Weights of a small transformer language model: 12 layers.
MLP neurons of a small language model. Each row is named by its layer, matrix (up: input weights) and neuron, and shows model dimensions 0-127. Each number is 128 + 24 x the weight over its row's rms, rounded and kept within 0 to 255. Numbers have three digits each.
A block is one neuron, or neurons of one layer that tend to fire together. Before each block is what it responds to, as a language model described it from the Wikipedia text at the highest values.

Mainly "of" right after "one" (one of the top guards, one of Madonna's); more weakly, word pieces split after an initial "a" (a-gre-ement, a-udi-ence) and small descriptors like large.
L6.up420:173105120127138127163137129142112106140113214149153152131112089100123102163128137157119101127134110145143112167120151125114115131141110120156086143123136111120123158163139129109158124107140142132137118117088085117131152114069095097139149093148112121151101140109087167100159149114154152162144127146146093139102145167105159147125110134114120105113116128108148088137092113114116105070116
L6.up550:156116124114115109141087137155114113119109158132137132141069108103140136145149119116097174122106183170120118146143162134137124140125135115119135125110129149130140108157160138123140088149116149146137154140131098133154166130097133130159143102116134127156070148123151105127159117124142114120123126149112099150131118123117172144131136156127136114178097097127138135125111093103103133170122
L6.up595:133116118120121117171150131146133147131118127111122114180102135139147115151142121141107129130115112120138153147101158109138158186094117106123158127096103115124159172128146130121130153138174137145106095153109124122077135132162121158127127117132140115131115109126111108107160115137114112110144106153137144178118150101118166084148151120150156139153152151117117118110132103081160115097119
L6.up611:147142144116163115157138172150102155131133118134152110122110141108124152136135124096151157142073163134123135141169127148168140101104112107120134133112099118148136154136123123173098111151118140112154158168153133124110117109137130162102129125119134144117085128110098107113115120180131117133092104123132147171125130101147105105122186133124130121130144126109085081137116118083123051133135
L6.up624:147074090136102128105142153115111148175124115139109152128094125126129118156142105117144119124145121075137114126151152129121134095130120120138137145122139173187196146090131125180135130115144145132131140132119123121170108107163111120100104106132112162103086125129128084100139133123129112110122132116114098153102142164115153105122134160146120143146115099100132143142081139128117064089161
L6.up928:133142155115150148112076134162093175093133140134133102175089115167097141128132107112110166153137134127114111119129152161110137154124130090153135141104167140120130111122115087110121114124150124153112101121114093135105112087140091141128146101114160149138112137129096113080143169059173135126105145120140088131143136143097131095165180160181105112175137131102150145132097119126143153121119
L6.up1120:139136121110105157150124124118126164132088129130102127138090118111139116151154122137147137136100098075137136148142156082161115141108077144137118115125111116137130128133160113145165158174140151117113128146115112115147095138151117168101137088121171210145112121117121145097182096111129140141099150100147113149136130119124095092139157140185155093133105116136103119132105132107132126125155
L6.up1333:177114138100119136127135131149101161143130106133162132106100097099135145170178137121126127097100138143114158171117142146178085140143130146129094136116104122129090143163127157077126100120126094144094128134078137111084137123171158158130143077113111166124174086149098104117157131113122097119109124160153145106134130122154124100151102161160156130105131127129142119165125123114120115096147

Score tokens like 3–0 or 7–2 in match-result tables, plus word pieces and articles in sports prose, such as "British Open" or "in a bout".
L9.up600:145165130119120147167095150165134160135138128158128124092134116188129123098111151103111107143152141116125119114126164163097158130182122124151125103135098120107118145109116133092121146121109145131117082109118085090115100111138097138145128124121113132132184166125104148095114143117119120130086171152108139142136135160117123150153146108140135115194091139120153152106104113112126129108149
L9.up615:110111119134121196133133156143129118164107119150165134086137120117111064156125107133131123173123142100111147130130170133138158123198103153126141114199127115157127116134170134158142134108129139128095138123140082120152115154121131137157136135098104171130125166120150118135114084131044132109134110124074122161139092175157129146131155109130139086117125145139125123095125143119132134144143

The token " a" after verbs like was, is, became, either as the article (was a village) or as a split word's first piece (a|ppointed, a|way).
L9.up457:133117169117168116124138141137134082111121129159158120100117106160138070154155132123162125158127122086198110117063129072126147163103112140120124138136159152108155170142123163074125160204132102139130110074130065102116109118116102115169136112144107149122144092100110131117124113081093126148129102138155088122118161177116132108120147120147138097144100122117136114146119151116164112158120
L9.up709:131108153095120163110122137144114139133095157148163115112118116122122102146128131131135147133185140151162128102127127146124175163140100113136123107156170139113151123144110136138132142130076088140099156123137116120140164084172181130129106128094109101110163120088113099134150194088159130139111159116164121145126137106129095113111167141110142104135114170084125133120140121153173121093136

Column separators and cell starts inside the header row of markdown tables, as in | Team | W | L |, | Year | Title |, | Party | Candidate |.
L6.up303:084111129164156137137103138117142143164135146114125136097129115127109116128169140163113157143138108102143120141128115133112158109160131100152092140141124139125085151133122139115155110160139143120148134131103113149150164158130106100169165115131085085175106113067130081146123090141092142144099164141104146170107139144092214156170159099153117104116119091097132167153126112121113127122098
L6.up549:107106137161104087078130135097146156140134134114194110148153100138139125129188113139126109141127138099122128154123103118109168132115135134151066110137149126122112179113110155109132148135135087134119193143127050132137095110152121156099089144176142107135157134109088105126090075122123128082153158139100168177121141134122138103161146097112138155142099154079119133113131092112136158137099
L6.up651:156105086111110118150131124135130125154140182131137155166111138100129118105119085125046163195114136102115149154127136136133116109122093112083105126163143132125132111151116164176156103125115132121100118120124117146089119122135107152095174114134139128155115167092137119158122128142115138124135163134155151122135135134093161095153130145127129104128091093133130129142158152164125123103146
L6.up746:141112131146154143086097103117151144158114134118145158138173112119124127149134153141107122154125155087149111131098156104093121094153132127099147160137128147130136144087107129120121153098141089160102104123097085136157108147165100121150118119125106168120160162125147163135129100115073126108158173127097125135106145139099168166140160131128138114129114117111118168104074166147151193111136
L6.up905:167151124111124113134131121151097147158131165118150150169121127116116134119144125121093120163094152144153123152120130135149114091159102132132157132141162097108138124143094076133128152155136094151117087110112108115154112117116122113168136116120092098122132148111146149108086117218076132098137158130100139156091109164156152117136141127093159082136127126092092110147124157169140110143102
L6.up943:123116130125126161132072135130100100147140138154164127161123146136131097123166128113129147137139121069172128123111140103138122136100145096106114164127132143116120107068103119134136119099148087151102107111118094144116135116140153144137137098126145148158096123097102126104161124135134138120134103078136153108121157136137198119136172140108139092138104074101147132168103139127114156145122
L6.up1339:135122132120147128132113153092122139178147129132110120106140142121154106139160143120129115169106125116122127123129136155127157105138122160146115131177134106108152144160089113107145100147146065136114126097105103122158099104119123132140112138085102124118133132124101127102137154107096098099155172133114156198119168142127191126135126131132129118133138123110110141195101163140154154157118
L6.up1343:113110141150128103135102170142133122120107153086140178102117120143128127175123071122141144127139111142173143137114135115172135175138145124116124156110121150154170123120108179140135157162117090105115157148097159133113118123138126134117127099089118125128079112144121159125102123123142130119150131152138169163121123099115141118131103111183150141162106093131112127108114153112111177151159

Inner pieces of predictable multi-token terms, mostly in sports writing: letters inside acronyms (NFL, NBA, NXT, HIV), hyphens in compounds (All-Star, two-party), first round.
L6.up279:121098130119105151109125126125117098152081180159140156165108115105108128149173080110110153101106119121111135157112154133133111121115114147119141135149088144134148133122155127119129142134149114133148125125118136096135103115175091135128093101122137127127125187135102143142115132113134108139125108136177118111134118135157183119116147081094132126109120115169128138180143113108144109084142
L6.up294:125106158139144113122128156148105168173116148148098166134114127135131107149105145105115146156160144110102099114155140105105105090127119055151181148132112105108170176129130113159120129126136122129096158128099066099106136139129137170125118155103109116171131137103126162070143158118125134135136155139118111148129125145132164119131144128151167137156118137156130155134119104145149111102144
L6.up497:101119114110114143123130172152106176151151111134148141135100121150120127176168128155102052101118136163151142137137140142131072114150155163127130153128118124104169121156126137107140098125125105131121165132090090195169108126148160128121127120115088153123111117138086164130173098116136093088107141174100131158127155169131163154109130118186146110163110148164103141137111125105126124133132
L6.up628:096138115117129180157156134097152163131119140085148157155091112111117085157111121136068121111163123114073103096134105154123148134147109153149147153115129114171169155133162108123131130151156108139122126107120100124115122097167111152167121139119103134163135153137108117102124125116062099114119156119134103150111120121137148169131159097109101133120138142144146147128120073150096113164137
L6.up886:159152135070109115155086120184173128134100124163117138131177111161071160141156094093084111151077190130158143123130125137113161156103123160118094166133107123116118154154099093110115138122111102139100110124087141138082139124107120135134111123179151143131111154109116142099108088127105136124161093139152126149131133126127118142129108130149086104121120097120117137125119140129128121147115
L6.up1033:160148138106116108157104119117121113078117136121129133146116119127137132164138113093149127171103137168165105136097162168133156141120099085139117087120130118143116128097154095098102113126138120141101075109146123113128115097124128165132151134130133114158105141137080122104144130099112129093132155188151147107147113151137145091149130109124103152165191111144132121104108062122107115156108
L6.up1088:115104139159097158110119146113135140137118148152149133097176125123084131167125128115079067145097134138143095133133162181108159119136099166148149191146099130112145127102154120109123161118128087156096118134103090111140108132161089137104127123127122152129095175121073121105131114100104144122086176151123137126138138108128130127106179137152107123137139093176117180117118093126153150150130
L6.up1475:129117110131134129124114138121136151144097147123144149090097118112128132102125105090125138114079135107119150138145125147111159128148140096141203113139115094117182139107108123129116129160145074129106164101120127127149129111165105136114097133100124106158135153116094150078132146082087132135118168169129100117169117141168127124152170124131102096153163110131133177143141087123111104136121

Word-piece tokens inside column headers and field labels of wiki tables and infoboxes, such as Pts, FG%, Website, Competition, Registration.
L9.up126:108096131163121122156116138122103145155170171137143149161164129126130116126143120096091122120142171098138153115108151158095153147100168151129117135133158132092098095114092119151118138122124093124143169146081114152149083122148136132156183100123129142123097101121092157104094133163102150123077124118095112154108140167078126098162098114067158150139093100072116147124140127128107103135143
L9.up362:130119138151110108106092133139137165133166125154143141129152100105142102114175126108128114116144142125104118164111119148127113114163140099145158109126108134153115141179102118150156127118147127138108108146121102137148134100147112137162136100140125122126161142095150151115095136128044114124125148130095130134078139158119136122122125115121159131173122094060122156112096143117109105112135

Tokens inside the header row of wiki tables, right after a pipe or semicolon, such as the % column after Votes, club, Team, L, League, Film.
L8.up327:127117117152123114164129174147173164147185145093153111106135150084157100123156086126140116147169129100105148132082119122149113106132122092144133104153137128117133164130106127109112122113140089143118147127102105126178093092155107133148154130107116123153157131103142125127114126121070148095105131081100144150127140179099159131154163133122133110123089099097107172156096135136124146156122
L8.up691:094129131140105150143104166120109092114164142132116130100114130104147072122173125080096121110120141120158131105111148124110158160164115125107137142159102171102105127141150115152114131136102081107103101176102129151159086117119150117149114126134134110157109133102120150182134116145099128105127099149081174172144088115140129128163144112108138142133107146148113106175122129108129149106114
L8.up1073:128127143124114162148115171118182168138142138143149157128136112115129137113175099093144151131130140107116133147118108147166107139131122092154165118150111110120092151178102115138122131135160048129127097120109079132158120075155072145102116100140100127143118126085115099104097141149109160088120142137096131168099154146096168118149107165109123127128156140089112137170120160118128120137121
L8.up1375:121076138151145109144126139132124121129137160152172150095131126125097107161119070153163113189134142112143120165107130144140121102108118118150126114144174164147107138100107126143134146115138068112111131148093086133155097124134103126134140119120119145115113189104087093109118122156117135138106163118134138192097119142120123094123128141103141115106119103132085139125106153130118112146146

Digit pieces inside multi-digit numbers, mostly right after a thousands comma in vote, population or attendance tables (2,076, 1,655, 11,495), plus occasional word-internal fragments (mass-ac-res, ho-we-ver).
L8.up317:098074141125158115104106158157111118080115135177153161170151103110128078122159144118133151148074167123130108171126157125147116149135151124093133137121131122098142107117098123161151100122124163161094098130130122134158108142160085105124125137088148125107120177106166136096173126146090145153100094151145139107062146152116119131100095164144103093115096067101128134141117125100110142136123
L8.up797:150112092095110117111083161112099130122125137130130128157103096114139110144141103106143070100117143137096149104150149159151118136129148152154130122110161109117148170081101122126134165132165132146095114127080131133126135109162110134122165137111103162147115146096106117121143071131148104122170118146112139146125143129105123148140091141155104112131096118131119174119110094185129123112149
L8.up945:104128111087110158131079148147103148148165101113125161169134108105145086121142030142107184117119136122138127123135118122167158136108118106110087153128115133153161149133169127133135113138105144156120136135151155106081110123115102148132119137140130150159101090124116092129150097092126135150145115172189137145114122124123119145156123127162146130149116109146130091115145140121113128161130
L8.up1142:103123108159116158131096134122116142144140140128119111131139135118173109154136117107104158102158123127148143143139154153168109121128099133145114177125136127090145139131137141126106155165156151181104098104094141135096078172133082135108124112134119123111096111149070102086143117108142134139101128127145134166149148146124114105132079148126155079145115140114091147129128097154116127113148